Weights of a small GPT-style language model, trained from scratch on English Wikipedia.
Size: 9 layers, width 576, 6 heads of 96 (3 for keys and values), vocabulary 16384, 51.7M parameters.
Architecture: rotary positions, no biases in attention or MLP, untied embeddings, normalized queries and keys.
Training: a variant of Muon for these matrices, 519M tokens, 22143 steps.
MLP neurons of a small language model. Each row is named by its layer, matrix (gate and up: input weights) and neuron, and shows model dimensions 416-511. Each number is 128 + 32 x the weight over its row's rms, rounded and kept within 0 to 255. Numbers have three digits each. A neuron's up and down rows have the sign that makes its largest values positive.
Before each neuron's rows, "fires on" lists the tokens most often at its 100 highest values on Wikipedia text that the model never trained on; "fires after" lists the tokens most often just before its 100 highest values on Wikipedia text that the model never trained on.

fires on: " ", "20", " |", "'s", "–"
fires after: " |", " January", " Candidate"
L5.gate15:092096189170093115115114136111181074106068101164153142107144126112122157088134205130117054161116112161108140105171177160109133133120141092122221134124135081101173089168113117115094144160139162082062158151099167124212102095094121108111132114135138121089133173172104096140130107126112156140
L5.up15:086123127116091117098168130110156152117142111113110193081105222157166162200143096136166090154101161100152068112175140101122111090099134150076157076152098155123102082105109107179080150106205110167160158117124114097184129138188118182136199117112107144066132089141127123128136133104143119103

fires on: " ", " |", "18", "0"
fires after: " |", " ", "|"
L3.gate402:093146176168070145088121098096129188149097123173175172161117115107042112097143105186177070140168131148193076115147112165158193092147149113185139125152124127085119125154118122148134119130114116126201143102172116150171129156141121094182120091140128164137074055201115084138130143094186124125
L3.up402:142077160100122153081092131138146142132079108096085112143128114154074121181130153122090168126151132160121170133133130148149159090142120113132093108142146121111063123187131135137137167157133186184123120127086134156205085109092137053132087121121167089132135162133102126130143150121149127123

fires on: " |", "10", " ", " in"
fires after: " ", " |", "10", "0", "th"
L3.gate0:146092103116159130097104150127062143153159138054111105123105155118119140107107126133072094120119140138166129131128112160091107157171136090118138072153138135014144102169145115110150075170154086103092106108158097108127170118139079120120112092128157138129145100139116169168146110120189112074
L3.up0:162065085112168087173077176170117112145164114145124165126142150107177084155101068153093114065104105141101152121155147163104143140173054095089125090098108092097120070133151101130195088178205096145090059076159086132173179124122151096123144128130133096122118144110107128190149142154163153118

fires on: "In", " In", " in", " ", "n", "un"
fires after: ".\n\n", ".", "==\n", " |"
L5.gate1416:138147151163144139134116106138095175136142103114103128113083157159126150146139107146107153118117115103105148062063150158116065102095141129171135123167064160186149144117132096157145112079122097204115109130165174104164142160149115146204173170064067134122059127153110171140206125124089115107
L5.up1416:110138125194118121153139156083111118133118165089191129144197070171112124157149157120161136111164124110171172167127159117107150123144177122120127095121157209168134118139097084192062159109140137160088147126167097082104123128115173132205130075108145070094103146107121097134179149121140107115

fires on: "0", " ", "–", " |"
fires after: " ", " |"
L3.gate724:173088125147133124120167102151086143119174133138188144146123101107105119161104124179128087145104115054135126114099137149181143080144173084158064171125142163138172121097165083129123112126193149128131167098164129117166105108108204113128168116129177133069136145155136138175146136148101123104
L3.up724:109151214125115141125089096126130113157070094143107093111099116172111183149093076128157110139144080157167151112181113099084107065078132136154169209116174121112172115103115143167145143151117175140128098146150170102095120142150105112119142125103136151089143119127118151152174120069180136106

fires on: " ", " May", "19"
fires after: " on", "On", " ", " On"
L3.gate372:135118176170100095136141137145116149148129098117157132088143140119125078156144127161090118119143132138154153161142177121102098103115121109060107154159131124134132080152098155100138116105109164163153079107189096141169133134133124120130129094098124093096090180101163116105101176185062127126
L3.up372:078147107173110140073162162087125156096171135149166096067136068100104093112094137149097152145089172113176122097128125195144165076160110136148087140110091136122070166123108141079138115151122133174112188187151116115185170147125101175075132165093150113127126119121175173084162117162105070136

fires on: " ", "1", "10", "8", "7", " Apps"
fires after: " ", " /", " |"
L3.gate1129:124137144110155064047149130077173095083152099181205149108074105160151095159175183117094133094163085083143106172172059129122117126089147143074197164130098080084150139172113146113101123138130119136181106122179207133059186143139155093166191096134083142145146076101168096195149149119106066091
L3.up1129:066119130099176102073163178105154108132149132157190111098126070141149134156157165159127125119120120146065076112195069169168124165109107083085129158106094077084141194135057116156119084123115135149103137115174102167059117166118110140119145126103091049023155102155139144187129149086173103083

fires on: " ", " |", "."
fires after: " |", " ", ")", "18"
L3.gate985:106069148115134151157117120080088142118128100118162118168117169135116128130128148153152161145098099176142143112131109190114109084115132129158170193116057134128178150100108131125141133152154160139192164172097169077168108093158163120174179114071133072095130074135096125160123075081164123130
L3.up985:111052143125119143139152158127076163135165104156126198126131174096120140041124077176101150148137142169123115133093155142144112136105109149137114101134106159138148183140142170148119156137070128101127078134122155108139138128169113124123156103102106097114150169131160124143129185130094081131

fires on: " |", " |\n", " ", " Party", " Team", " Club"
fires after: " |", "|", "3", "2", "4"
L3.gate385:117042107128139101133112143157159113095105090100155111153116142130170156115141075103091148169113087122146065163133172175102145157126160117166147132132149120123125118103114109112142096141177213105135168104116120113093172109108164144188125159102179114127101220158183118146145090105207143093
L3.up385:065166129127117181150116147153098123079064169112175127141103083132104111136061193129192116116163151178172130138147215175124092107120060137091171078100163117161107190146096138142085137086104134113102136132148141134152056075108108108082175065166111145124107090113147102190135115128136091100

fires on: " ", "19"
fires after: ",", " ", " March", " December", " September"
L3.gate1013:092111195112140096188104109157107115146076055114170083171141098126106106151121147128139142153113083135103108165113126101163112118105171161118178161183156105114174115153164137130141116163157103146141143115107107148153122114136127160110137129071138109183106172123124159085149166094181184124
L3.up1013:195100200178152084155133115068099198155082122171093112177125132134137114184151143133126077143155099133073199179167165126153102162093155134135118089160137095134116048122088134118114187145168116135116105088116137114134062105102092140179083114135093158131160138078164147135154108125122144139

fires on: " the", " "
fires after: " the", " of", " and", " by", " early", " to"
L5.gate621:113127154189100158108146170117147137118088143106097135128168103121104121109107076222146125094143140152109112107090111118122134199165162135086113122147054141140137116091097188102191120093137178114068099112176084086114128148120090098134181064124149129118142128116111093194180118112118129115
L5.up621:104183126155192134132169098152116128114094132179105136232177154086189119158129083130134108083121117129095138122120154132156113107107144081106158154149139121221056099104103159127099103151162111113090115109137054106070173130157105099126124039128121111114150134111154129065124087131136082138

fires on: " this", " the", " that", " time"
fires after: " in", " of", " at", " this", " that", " the"
L3.gate863:119158170079128146093097147161126062091185169070118149156096080126099104172145129190174155112157168136166132079112131104134132096130109077139141124132105133179090131179143130111099081136162149100144076154138088138116188076125111159088183092065145144119175149177127123163139141084115116126
L3.up863:084115200141118123081146178102152079122152175070139179148114059146134118158177103144134141079127140080152089092116036101123103098155154098152108173127100082194085172146097140143129153123146169130142086143146129141167129082109145135110153087091124158139133134107110088170104061092096163140

fires on: " ", " |", "10"
fires after: " |", " ", " /", ":", "|"
L3.gate987:126093172155080133103114132162160146082103131189133131100070130109104105113132126130153140139092107113145151196147097105125117136098155119177142116164101089132192160153137151155128135109160136220200114080111117158135047112145090079125142139104105084095143131156168151194124181119129123169
L3.up987:117184157154145155123152164148143115096118132125152170128081144158078147110154156132122139150186079089121113122117158118146146149139146108116077196088110087136084108063067103116124090115125101096189158113096121111094108098184105175121143097120095161081182131157123103126042154109123148135

fires on: " ", "19", "20", " →"
fires after: " ", "-", " in", ":"
L3.gate249:181121080102117150141149108168180172122130175114143113096105162116126107138106138207142146125149136124195131141145120118164140108124209166158168153027061060154197094111072123118113150126153117070084079166100141115078118129143157078142138148184124114170124085124159050124133118112144155119
L3.up249:104150107148134105117119107112101085182112111185101117102186154158094152152174136116171128132108071135080184121138109099096133117064161133056120093154094122162130141093129142136140105118074190174102166130156137198115146130145153130158132120091104161146150126128106137148150200105116090157

fires on: " ", " |", " used"
fires after: " |", " ", " Goals", ";"
L3.gate802:143116134148064068162167128093152111085087125110088134113129110116119117141083109136032184146093108184076144159132087067115061126101153165150107158101105135112130153110120112155120131141092090154111130145112172108199148144159114110106139181133131103168069156182089063100125154127122143114
L3.up802:133108194111121117154142151176112178087114138171095127126084136140077170154129160152101100147170138051144083117062148132094091109120072143156128133096134171156146049127101180171095174097122120184102143169107163059124111123112112163144153161100105125196110154119181127124104123143142112122

fires on: " ", " |", ":"
fires after: " |"
L3.gate1012:107174128145133126121137141138135135108124101128160134170066136084118140140170157140156143121146167152183184151164181146135141105136143104130117195090141076156078074136140079136115116116119151153069214121173201117104145142069120098133176076129086117115078112143105105104117097124154137116
L3.up1012:145113127163107113079174172191114106098140144148140106135127161181181105147132191101104136101134116094179120129111120144127144172192124130100080103149064161145091118050138142136093116189070108067077126109101120117099122117082112120133102107091118099163141161125119103151139139152104175100

fires on: " |", " ", " Party", " |\n"
fires after: " ", "|"
L3.gate300:110079106030104118154136087151136132102121184115139096114129136149146123104132080097095130148137145103167144131128131168110149138147144142113053163139133075129139124168120056175124155140130113070076042077167162155104135078145058198099151119154134073127184119148120088114134150177110101113
L3.up300:133115133070091117187117117114077180111165097146103117160139151086147175127138087122089161067163120109139050097113158168192135161095109156126151092113093107145119101092075146080148111132104155096084067169123196155148110135093128126123080122107154112120095174125152136122103098166120153094

fires on: " ", " |", " up", " goal"
fires after: " /", " |"
L3.gate1383:180136116151112099168145123140126080082158133175102155100138123162182137154130121119113074133117119104064173107148125114114125185130107150133139143133131093110125102163174117147107110142135131100134111147134148184168060099164107067076154119112078147103124045115123143158076098162184112154
L3.up1383:151124135144179192126194111168110095079093087164161096121163118156100158117180151077137109096111160138149096160148116154120149255144132100124169120124094131154089128099075107063101125096119109173076120066154172098081094129169067135238126146104156104155103122096107165119087106131166081144

fires on: " ", " Goals", " and", " the"
fires after: " |", ";", " the", "0", " on", " "
L3.gate1177:083162089121178112121109112100139072109160133204193145161099183107127144143097116097099176103115078073122066146154159162178085102146127124104092148114111088088186073101117146129116121122152126086140144107116105141139127178108151040203113161112152141074092064124152143134135134077152124133
L3.up1177:082158132123124149123147134062165175137142168137152111148147149159143150106109124144121143131159089060166064149145163188107094130109116151090134211138082119094198109104158137147150136107142139101163057080150153127080128145183091113161147098097135174082161096089118120073179121144165117180

fires on: " ", "3", "2"
fires after: " ", " a"
L5.gate891:133161153164143116108120137130102168140123100155133146202213110180104121070160121057122122074154174117141131168128134119123150118136148087126135131060150131122134199202162189077106167054130098108128197106087195111089135107091096138160141148133157174124091126138117153119128042128098152122
L5.up891:167149059111129103152114121146143155116084104148152147072064136096121097132104144106142124129118113179102144140114162144157098119183156126080074100057110109165133113168176125166141088178122128132124138155140158152105105179116128129134113084087126088111161115101108193154082106196114119158

fires on: " was", " During", " is", "During", " from", " From"
fires after: " It", " it", ".", " was", " is", ".\n\n"
L5.gate1193:129163148093203169128124134170102107114079124144136142147056202166140112145151144098111135116139127130153112090202156161154169153102133131120150164191121122089099068126128164143164086129143053153162106131148057112178168104075114104103106132075125144084150111144152143065116117034107120096
L5.up1193:159130067143082194086146092136118101123077199162110101132091135117136155148145119137165119108146140146138106146127106083094127084122099096154089145222118101068157140111116186112120087079149128141128112206145121161137165125090147060111120140155113146119165152135166131085154104165113085171

fires on: " ", "1", "2", ",", "–", " g"
fires after: " |", " ", "2", "1", "0", ":"
L5.gate924:148142143155171142114168160109058162124117147155129175171128183133127132174147114101064132088093160054146112143206111123169137077071131112093161135079161151160126170123110168131205073086146133172146137123126155098075107128179084186166167103109109126160144120141172133171093116117151181073
L5.up924:192117119110112184124160127161094135178068143202119101162144163086104135128125127110133139173074115096128133163189111127162125110124127104134067153138136149149121088123135129128125156121135107117151123179125105121133149080140056122161146142119155134117148074140107084108142085123181150157

fires on: " ", "–", "19"
fires after: "-", " ", "|", " /"
L3.gate1261:070086177166095131199125206141126110134157162090162153115111156139152098116118135152136108141136108144133119146169088094125152147115132093178160077108063109165123080114132164215108110147125110050154139154058193115121187150154126094168167147068180123155156121119095084117065140147085172079
L3.up1261:124105168096119141119095115146114089081143112121129157060120113143111144122119097126108148138160196156161117156147087113153114145119196074103148111142053125117133130092127162159119128132120146139127153138101128143159126146144094123146166094135129116094158150121116083159090102125175124133

fires on: " ", ":", "On", " –", " office", " on"
fires after: " |", " –", " on", ".\n\n", ":", " "
L5.gate1494:123141150124105080129132102143178119112147144091090128118109099078169103149036129068116124182067167132146118204154126136165150144134139115075095135128115134102131093138105072074106159131139192091080169126148106155143099123151117111173151064139122063108100124166194171141145163148170126159
L5.up1494:138112103101149169136064147134103146100138142141114129076159061161142100195138099068081098117147090106145183092176200133173160122038156104078156172150125095157198090147166131094139089077173138112124126125071133157094118145148177095137134085073095113159074073066166087124156121120136060128

fires on: " ", "3", "2", "4", "6", "1"
fires after: " |", " "
L3.gate568:141169114127099118124143117126113123224150092146103175183210118143126118174192128133143177172170166124116139143149123172103122140119099072146090147127176140115171096136131135114117122137169096091099196111129081154141087151147114086141145125087080147105097101116152118117111117167169106173
L3.up568:134176061151102087106175112148104117185161160156119119147154085122118155060193110160117163140165151128095144108156130180164109129170125103145143025084110125183150141114084088132133113133141146083090152149141031159131166131115103103129163111049101069102114099107148121103166120121144158162

fires on: " |", ";", "13"
fires after: " ", "1", ")"
L5.gate994:152073156124156106098118159057145155195099072202198169159153122065095127215167091211193091109149129126133087095114125107070128126115108162174184146153118123166201161129118103092126144146146088167148129126172150112110109156167106114159124083131119121149139115115111103160082123111127142121
L5.up994:177092170144099068106172172123163104165144067162180154117073110150103193162140167131133096194151148121131138112145143121166160107135159118136156157054155171170122132122091057091109109144144104069158091132086137122121120117182179141141160133136125144144119129136161111143037139108145168145

fires on: " ", " Votes", " |", " Apps"
fires after: " |", " W", " ", " /"
L3.gate598:106123143159075099119101107086138120098149118180113145169137148126156129164148089144098135160142163097076107138128128095084153122171183130091111144151126178145131132163103128207141101105144139121122131119146155118174206121139082105156108099086104100130120080144197114123142114096144055043
L3.up598:092146170125156123092108097055175146168151161103198212117126084130139143118120154093063134168109126118113149138156117176117148115173078126134151107073081098117124117161132100207134178136058155191148117094152132111132131091171165105129122144212096076104134133163129160131146091154180130150

fires on: "==", " |", " in"
fires after: ".\n\n", "\n\n", " |\n\n", " "
L5.gate1252:160080096081100093106125155112100142171105118125123157125169188129100125145133087190169107165138156164155132068171180115113148162182126081117104145167139101088119101096078173166155191087126136104146176170118160076117128164106092109117141118084123106097119099132148109123149147166131054105
L5.up1252:102077120079131136158102195104117129142143099126187126111098141127212148184171140159085140127119141152184089166149147191160112093123182145166098105133128091168142129079119123155151092109067146162169117137083201129224157089135137097188110080102118135103116123157140178102133122123095065087

fires on: "3", "4", "8", " ", "14", "7"
fires after: " ", "\n", ")\n", " |"
L5.gate452:067148121117102159114161114152106136102137115140113090140124134136130105133154113226116155107113158139100139089136123084186091059143105105161126151184095108132176149174145144141117135161053132124113109096128140135092112145132159133098144104175077059135125145197104106108188103111134153114
L5.up452:202069159230104172158157115149107124078187089127136138164138124089137067087125126172137068063153136151126141158140144086108134068120091132111097094111078166078127184121149146093150097194105123101064168065137203117104114135057169098105140169172109079179156171135104125119113100095113130106

fires on: " ", "20", "ock"
fires after: " |", " N", ",", "===", " O", " "
L5.gate715:026120144123146131096091144077131073165146130155127130077127167109081200158125111144130122110173202090124156088136121248164108147148101087136121147148051107113103113137123196142100186148152144169152076181202118172113154085105116132165096061080125133143145147106114136132059183165175093174
L5.up715:102099083131147039067068123114223199139131066170109136145091157142132157108125102144048133128144139185138195147134135137125116100122103133107120138110133201079198102123115094138112179115124195090094122169106140095134111054095111103127168105122070137132130065153105140132095125071124135143

fires on: "=="
fires after: ".\n\n"
L5.gate1146:090182083113144118132120091150108127138151127105154142124093178038128188175103101141091170135145133094153114116138100155109144123134141119121131101114151152158132140122125164152130102086105151149145177104191111149129128100114125119099141135193130140144186133130143145153194047079078114116
L5.up1146:134098134121125052125144139144148127113128181123094162098115076091185150153180133116110125161108164115075149132112137111040137100137062102157080181137139136146159134157134045142083107056145151102103145136147103106142122114086094118128153132106145130055121159114045069074107118136133142154

fires on: " ", " |", "."
fires after: " |", "0", ";", " No", ".", " "
L3.gate1109:094087094105153108122128109059126109122106143140152134106088130152140061169128146169124101124151146243121131114103176147122124104101089104170131132158057109152100139173148137125213095145109138137111112134167136154096124100157082108122092098088159132094095057105133044098113159111095180115
L3.up1109:104139085148170159143138085086162074051144104068156177127132132156162104125118114127100098075103132245147141096099138149131171133169195154169060139140125095139076135146112112182222178114118130168075124118160177074050121116084163124164151127101130098140100124076134150109104161101175106132

fires on: " |", " ", ".", ";"
fires after: " |", ")"
L3.gate1082:125126172117095107126095159156112116142086155147131174159151155088121090134120110126173085140122184161110145131117154116171111118131161086092134121122136125118089090044142095183211148135133149065061111130187161164131079127143083111116174111159109121163071086122112123140116161124098111127
L3.up1082:151106071138147114169166187120104076109146097143126172064110170112054133138111159122127096137171082114126122105200141153156149046127125114116105120174129108104111167184086076131146111081117129141108073130153105055143121131153119112113168176117187087099076081138172115112091126123172152125

fires on: " |", " ", "-", ";", "om"
fires after: "0", " |", "1", "3", "2", "-"
L3.gate817:075216107090095096122106138131163134097126113110091095148076129097127141176141119159172138120150119176111116182214131139123100146171123094081094173191140106109097109163139165142168156068130141102093132167134127111113048171100067161167165156115137143149049118137130161148144187036098137087
L3.up817:084147174132165074107166111069157135119108142099091126202133142113132104172154111114146126131158108124108204165158067121094156153128153167166170105149118146082115112172147160112132148150170120095102149153164144130136098124098076174161170111094070179045110103180113124155149120074083076100

fires on: " |", " ", "2", "20", " |\n", " Silver"
fires after: " ", " |", "20", "1", "2", "3"
L3.gate310:197056157102123176098158124146149102141149080116188148079111177072157106069142112092151101090207101110153122152122111151132156137158102184145091168121119130129078073084131117110186147134158089086112172114139092138118139115170111127060090080152116126110138154194074120120139124156150122062
L3.up310:146107162086143100107183121139133150135109058105217148129143112105106151157146159127056128188193174088150147130068122096156134102162100162133121131181127132169196151168092092098147129145144106173148116134157135132153148144119099141173153104183142147135059164168148169143113144072138147054

fires on: " |", " ", " ("
fires after: " |", "0", " /", "2", "1", " Apps"
L5.gate165:100102132161113118137092124039129115103141146148104114140129148141056092130078085126080075079175158129143151178125184119109054151093128161151144182120117156139155129167139113178176137132148063095107093158096220113077116147151131121106157170107163119102129129183125095162205099123191206134
L5.up165:165180102136186116166116077149141064121175104223101076111122075192144111157101101116107159123115130124096091126122124170171122168171103108090133118160136091141104180164149139188123106026104085096078110098108168112125155134103127074170174156145141170104168118153115126130136183116132157167

fires on: "19", "20", "18", ","
fires after: " ", "20"
L3.gate29:161094154142148193113133140143160132156097088140140156164121125130149151105163174193142061124090066122142139090119094148105151107095154104137078142116114153061149116066137098120117120163108158129117106186141082090112136071128087103124137103091167126113134105105136082178115122136104092089
L3.up29:137121144132095182147126130153166117153090093085161185138150098114100130087133099158137106109135141107127133117100045152092183096107153171065148065121130123120200112114114051096132111128135136175101180152150078222132115101164125114171172055105102075099079151183149101158152125191136134099

fires on: "19", "90", "20", "60", "70"
fires after: " ", "19", "18"
L5.gate1407:142143110091156112135115095079135153075155134129151144114100141111105156118149124076098154089170101100125142096068154129092108145076108135195129160089077107159094124125093099091146112065124064132124073200091138124122138164105177116129093139132145155116151109118111148156146096145162176077
L5.up1407:135127145121172107159123093090098158140191191130147117100176126092113092132046128124119143170148163127053112140125145137090147110113144089165125134188078148151138115103110144126126152113122160123119140172160123049135108165097120164161126093140157155125089147082141097112104084116122096124

fires on: " a", " of", " the", " re"
fires after: " as", " As", " end", " by", " of", "As"
L3.gate999:114083221123089081159167094186128099104105089091120130056153107142121084180134125124170084148078126082156141058121148143120183162115172166134169052147109126135122117118138115101130094172152100091130164138147099135082152133190138178165143118105132161160117105166110117156120115135135131168
L3.up999:108077158126113137109122079073045111108152145112127087117147154146121138126133083120111112176136164138116127132081095091120099174175130075127155177136143164129110097194166067059167134122103143133085093151130134091137080140173084102168113099132125071109067108127141109180141124097168181117

fires on: " ", "20", "19", " –", "24", " April"
fires after: " ", "20", " –", "19", " April", ","
L3.gate79:098130138153109127110082092129173081082192130110160108084116081066096151118073083122103216145130086170120125086119142104140044139140168115079153147078107084130128150154146152210092064072193101086145149165134084162110092114079132098178131103115107160193143128163125093138154129116148161187
L3.up79:151186123146129113196151103110180142161134156146137151096139114153179114113174172166088136191130102187097137120124143147217137114173147121090146166134120122115089131102097130171134119142164098124086121126111080211085114130113097149108133114153123151113129107115128166164087182185093129126

fires on: " |", ";"
fires after: "0", "3", "2", "1", "4"
L3.gate804:065186109115164134121093163097163102081114129110145150106134108120081117122107094146104117216162161153115129118144103129091132184141181091115172096207100089130127150171153150120131138158162140096119128172163066137122134132151104118174164128142077079103126127181137055138132178083106100077
L3.up804:079103077169153138148109125105117154099148152094174176102126141135111152125159133157153133182197128062142151088144152146139132145064136147081157075124142146122157084153120079158137103124122101118147115080081116130132118123106135173087139137154120143109164095150132185203147051084129157131

fires on: ":", " "
fires after: "3", "4", "2", " |", "5", " "
L3.gate1135:096074129165120152156129171122126077081114113154085141183102120169128106100131155128128148150074128081119130120133118136176175193115167158148094140047125159071138166143127080170096081084127137091166102126154115169158135095141129083147137138160127083136151106142133115153094073121132166171
L3.up1135:128099119194099194141138162108215130124156122117110115147150117088087096053151108151145107156135128121143074123125108128198155164130176162105151137072187110115133121129096127191169067118065125097127066119174146123128113125134112115087114161116058132152143121181125104191130118143151155215

fires on: " ", "19", " in", "20", ",", " on"
fires after: " ", " on", " in", ",", " died"
L3.gate1265:133107185122154129123164060082140089199097094145193070101159204117153098174170108134150126141162127124114163081136160144141105158100155127104179130179145123134114140167122166155141085148129133114146114083147075135107156118139112158161109110085137169072126119167130130123129107201105160095
L3.up1265:111116127114119140171112100078134196140110193139162063103103154071173133134141129144133118145137127107107125094116102129126063144145142098146114132171064160155182098155135128128126135085122099131087080068133089114143131102167098134139114082122173090173131175098121159105067218204125093148

fires on: " ", "1", " ."
fires after: " |", " ", " (", "ator"
L5.gate1181:105135097114095122137180101127120062104127136163182093115097102155163117079118124131121132096139117093147092122097196119135109167116118114127120168130168141152154183163157140084111083156147165081135160189090137109102184136133137115070134116124086141166142140147155174116172119134141139110
L5.up1181:133178102216146148145120125067128138129134113080113160165148101114103120147142182097159117180120128127164137130085113137120124126128110126166112129121060118158126174138120090160069112144106130172114126145160154131116210084088105113114111069136097141083097139062135111214127167188127130110

fires on: " ", "20", " before", "19"
fires after: " ", ",", " July", " August"
L3.gate899:125112148129149131115108140130144122159137079084122182120112139098115118203170137126150106187092137065121112153090122105127114172114131127142128145133139160130173151117147174170126135108084103085204142179166114148121089130092100192191146133103111172142145087087105110093107148112076127089
L3.up899:087142095127118103135089127109142167154165149095151168106163174080108133105164187150135155108164129079162102148146077151120126073085116116123127101170139158136119101116081101150119175059115148121101121083084088092158146146098132102131076132126107088129144129124185113235165156118116132113

fires on: " ", " |", " such", " that"
fires after: " |", " /", " ", " Division"
L3.gate1330:154195098134134064091107131114121124100108184129103138124177127142150070198103154061153085130088183189159101129121115220114157097123180162154147130128147060153137098138132121151149113069130080101115165123162146145151101135099128124161191111165141151096128129179158137162182091187089170064
L3.up1330:090170175133097123132051148157123135106101205169136146121112092137086084132164175130131128133095121136121063154108128167077091174154129082105076147145097134145097048084098135117104161080069108117145173165148186073188146146100117106143119119097134122100149166157161123130201186129134165112

fires on: " ", " |", " of"
fires after: " |", " of", " population", "19", "20", "."
L3.gate503:145112135093104114073149157088159131177136157153096092138097163187098152128127120151098068096144089110143094126125149143132146075174133119116150175130126134092171097128110078156204154138138145112057159147124168100123109112122081122187120135140129111141087202145080126147148183150120139088
L3.up503:192070175107123093092084142099160160104181131142087096125060168171130061087159157131132142170165057142205139080154151140119140130176142067176185111118077139186128093070197081097119122115121162158120088162146160096110129103107170092129126112116137122126136136167107143162102180141165142135

fires on: " ", " (", "00", " −", " J"
fires after: " |", " /", ",", " and"
L5.gate780:110151110142079124136125095133076197107091142120071114171096149101174157167067135180128154168197145073136080102190164161093102140109091104109136110137159113095165142138064115133075099097085161112147155137144100097111099121104096157097157098080102188127146144099090163118138166163126133134
L5.up780:117161154113168132158162089173180123102183108105155119121148212098127118098177128090057138122159112074170120139126169148138154110124102163082106137175141203133132139153111110122134157106106110154083117169149212164071100121139120169197118193141132089167117147113135147084121159111130089152